config.toml
head_dim = 64
activation = "geglu"
positions = "rope"
init_std_up = 0.0173
optimizer = "adamw"
weight_decay = 0.026
schedule = "wsd"
decay_fraction = 0.826
decay_shape = "linear"
seq_len = 256
dataset = "wikipedia_en"
MLP neurons of a small language model. Each row is named by its layer, matrix (down: output weights) and neuron, and shows model dimensions 0-255. Each number is 500 + 50 x the weight over its row's rms, rounded and kept within 0 to 999. Numbers have three digits each. A neuron's up and down rows have the sign that makes its largest values positive.
After each neuron's rows, "fires before" lists the tokens most often just after its 100 highest values on Wikipedia text that the model never trained on. A number after a token or word is its count.

L4.down62:516549462563472465480578478451425542537517551582471417455496480554424553517552513483528445496422578534520471522528477513404520417595454528505465436422372446516488537536479568372458486455465487449569522443475529520530496568459458512517438563505443421509469538548478472396572559543475502598534404428521514434529507511434586534342438417496457558512493491433442498584517559493546511538567507494468580540515429445511401503562475517551488506394418503424533448470483508448510505506541512510496497452555549488471526416473388451528430421511537468500465537543467494499453601463473501510531528462487431476486549518519497423544530472509541439382491531501542546584506501447444604429498483500531473545597533471499516551525408518580526512503512494464567561500607613508438534511466458
fires before: " as" 61, " to" 5

L4.down241:433515442545408513532473586455488568517467556503447513442543485474541457514442516523423445475487516554468491533566460531566603497551452506436556491500495526497377491481479587501645578450526432400526491487514516499506434488477517521556502584522584485508496463540402463495443532484623552522488458376416515456516494473536494537508525486489506518476500468475419482514512483450488502523510485454552422463475435513440458525502434493436432482535515415518491498539473539469492583543438483490552348517499518506556504441460496452454647525521398486703465456442539438482496546533461490460421464488545476446447498471527449523442457591561487585587449495523445479420490651429394487526554495499547534475487501558456567517500472501465486452557537402503414480482505467481499514493419564
fires before: " |" 38, "–" 8, "0" 6, "th" 5, ";" 5

L7.down282:399558453440452480433439474551459495504414448417578519497615518480480544485542501476450548469472628589539435512423455514458590483555358512520493467501497529516532457537550555591529501537505448476562480562504513459521452544442537502474480490473477496476468491478473465524440515524486526510532495377504499451492397488470503530475540504439464516491580475495475413421468557543536451590469459401570467462535462611450503444571492451497564469424469440529443566462547552514518568474674508604522464435476490490467471576544456442539538406552487536450512460537453475498419437468465478483493541431554519503478494514573525455612344478553524503525546553340483414481502453448460556460504481508545533462499571486468559529422519522490470513456531482467531400483433444514495433500532469
fires before: "1" 17, "0" 15, "3" 14, "2" 13, "5" 8

L3.down263:551545423423530551484447473449473482440449428477437511422531474507487411512428544466514462480400515420468492544511478540460524538479453584541461477529436507440508494507539451460581480424399454539503494413533535527614568604542520556400427531434514414445525523491419532480421463504497556633503540426489542489523467423542375461504536512494431489514500542387484429535481456511546586515393519441437525456448452563487427556515534519535564457556502447470539549506465472456559428489580463524496568537442488437567557558519489535521542562481599479550577419441517566539544530490438437492460418501481523449595502521496532512505502522564498479451502584527533548514577526498401508350556488501514531438564597541492520502537569454516568490525523540490463572437475529466517521569553546
fires before: "qu" 19, "ction" 13, "le" 9, "e" 5, "es" 5

L4.down120:533485541547409432531439425580545474527559543548519517538557407620391529508529455546448493541486497485432482509422483464511510413542509495507513567467548485521503565536545556491514576384465464375504448580453419529426537549568471531577466457599491423491526454547470493464407503511470491471503485477482564519503485527472560493514458504515470478491541518387510518539562477557483481546614540449518481499555535562477572460527588515556442414487517439536472567620552433427508515514654428461572457527580530490528554485488419462518478553469478516606567551464535467517500520536516518552506507396479520427407527595472576440476486560570532488543468447593434541520462416525497567416556546479492457505486599491470500409530482484529564459512434530505526506511482400494462446565464551
fires before: " |" 29, "u" 9, "oor" 4, "th" 4, "rag" 4, "n" 4

L7.down304:455525390403606521424529525388460547513492453532491521561599582525463370463531444489441507467476454513495490583427471448529401600566476418504573444456580489477564495497609459517530575557501415533548426483530565610446471507522456408505491472513547537453509519529462504479558550428420573563517472451462476511521470508486514506505501554472583460536529453428501485441477583400488536505423506543591533583556533498491541433497511465619550424460469583506505381477487489445481583441472475528485491518517438491518488476467568469525481474466551555570417550499502515453522604427502565540531515499571554510492440530518488528521503458545498499528484416497570577501485532475489573587518528445519472577545452485514597496491493568555392485480519484479632542474449568574527500522545520
fires before: "0" 14, "6" 11, "5" 11, "1" 11, "3" 9, "9" 8

L3.down221:543588483517513518398534496482441535549500569565608596421486520606500503571462509545553443533457536455577545477484473542586497390526438386492457562547523497574505485459481505449481508387512485472472521422527520464539441466556544477501449498491455499483543503535542499477526528488487542498480451535493471492529532477598565554523549487514464488482479481537376526483479521491504569468593478396533504524440492479469531547533464465394400483528415555471425490474477528511554411535457501587456506466497448483451528463503443420499501504457549441730478477488432507482539426630454495482467511502518471580479396448526496444500524530574503476536458477564434523481437453458537455479374528509458446455498643514570467515505471528394480532472491441464475557465613498503516449490507396
fires before: " by" 22, " in" 21, " on" 6, "." 5, " and" 4, " to" 4

L4.down145:445428496514453460517430549529479528431471482522548401587595545485502506605468468562500525440465476472480471459487425572494553539470457538535481511507474572497484510490503467535576603456591532455552468488509375498494497405512466464517526439530519537473502461481474464562478472497457520520495475353531517617510432578557471553492492510520395516464435471618494512501534445509451520579524389496465456546493404489458528525514501499581456505473525518455396496384535454559445492514501437552512442508464574529464514510568523507385557589571460513742411517460510392460472488482512543474495373564565459519587503487555542502478558471567479443500412549487485475498539578515418517446486492527532498455474499535487509529449498544477490459536488497468529493562566585557464487498433462
fires before: "." 26, " |" 16, "," 6, "–" 6, "°" 5, " |\n" 4

L7.down241:433521466569589479495515545518520479443599518446585532558573486604508439562570473429460452588459525569448431472480442486532541491454546557460569512469596582505485540549461487421564462502433599547531535487496476463555549577500517554485433515497586504468532476534549500515432455512517428512536554568380460619520447468502474462445455498573499388473584598536457519566538569505486524541468606442463486585570572476441401468568497529511575458569536462589455518549491606503499522444550577548399495546517584483539458560470531525472549479495539523471503450422544472508476570483477480534526460528477535533528379514421485513509580503504518480522434443602415508547538470497464583493521518591504532453444497456497412506522560473496536512589544525505458515452589456524442455556541515
fires before: "ed" 26, "es" 17, "ing" 17, "ement" 12, "e" 6, "em" 5

L4.down164:454470483543500536442501516459479490550598485485591534474550516492492575438511458550499494572499478494465305525500454487562471509480440531491455542487491529524442507539544541494519550540619609571532448492396543431494442596569524515497452527467483503530540498532499480501446600586491472457524455338432539419447471500486502552475474466443541553526547480459469493511485513483506472467467514438376452490496481450597446568558461544539503506426475545535484546403482462503564588556520520543475559496503572464536537445604491564499424507447554507753509474510482480480555577498447520483629557502481477426543457487478502458505479538539513548578495502515526469431484419437522527545495506392562550609562525480531514533498489516439466495564477569496493506475440507455444515501560508
fires before: "0" 17, "1" 16, "8" 10, "5" 10, "9" 9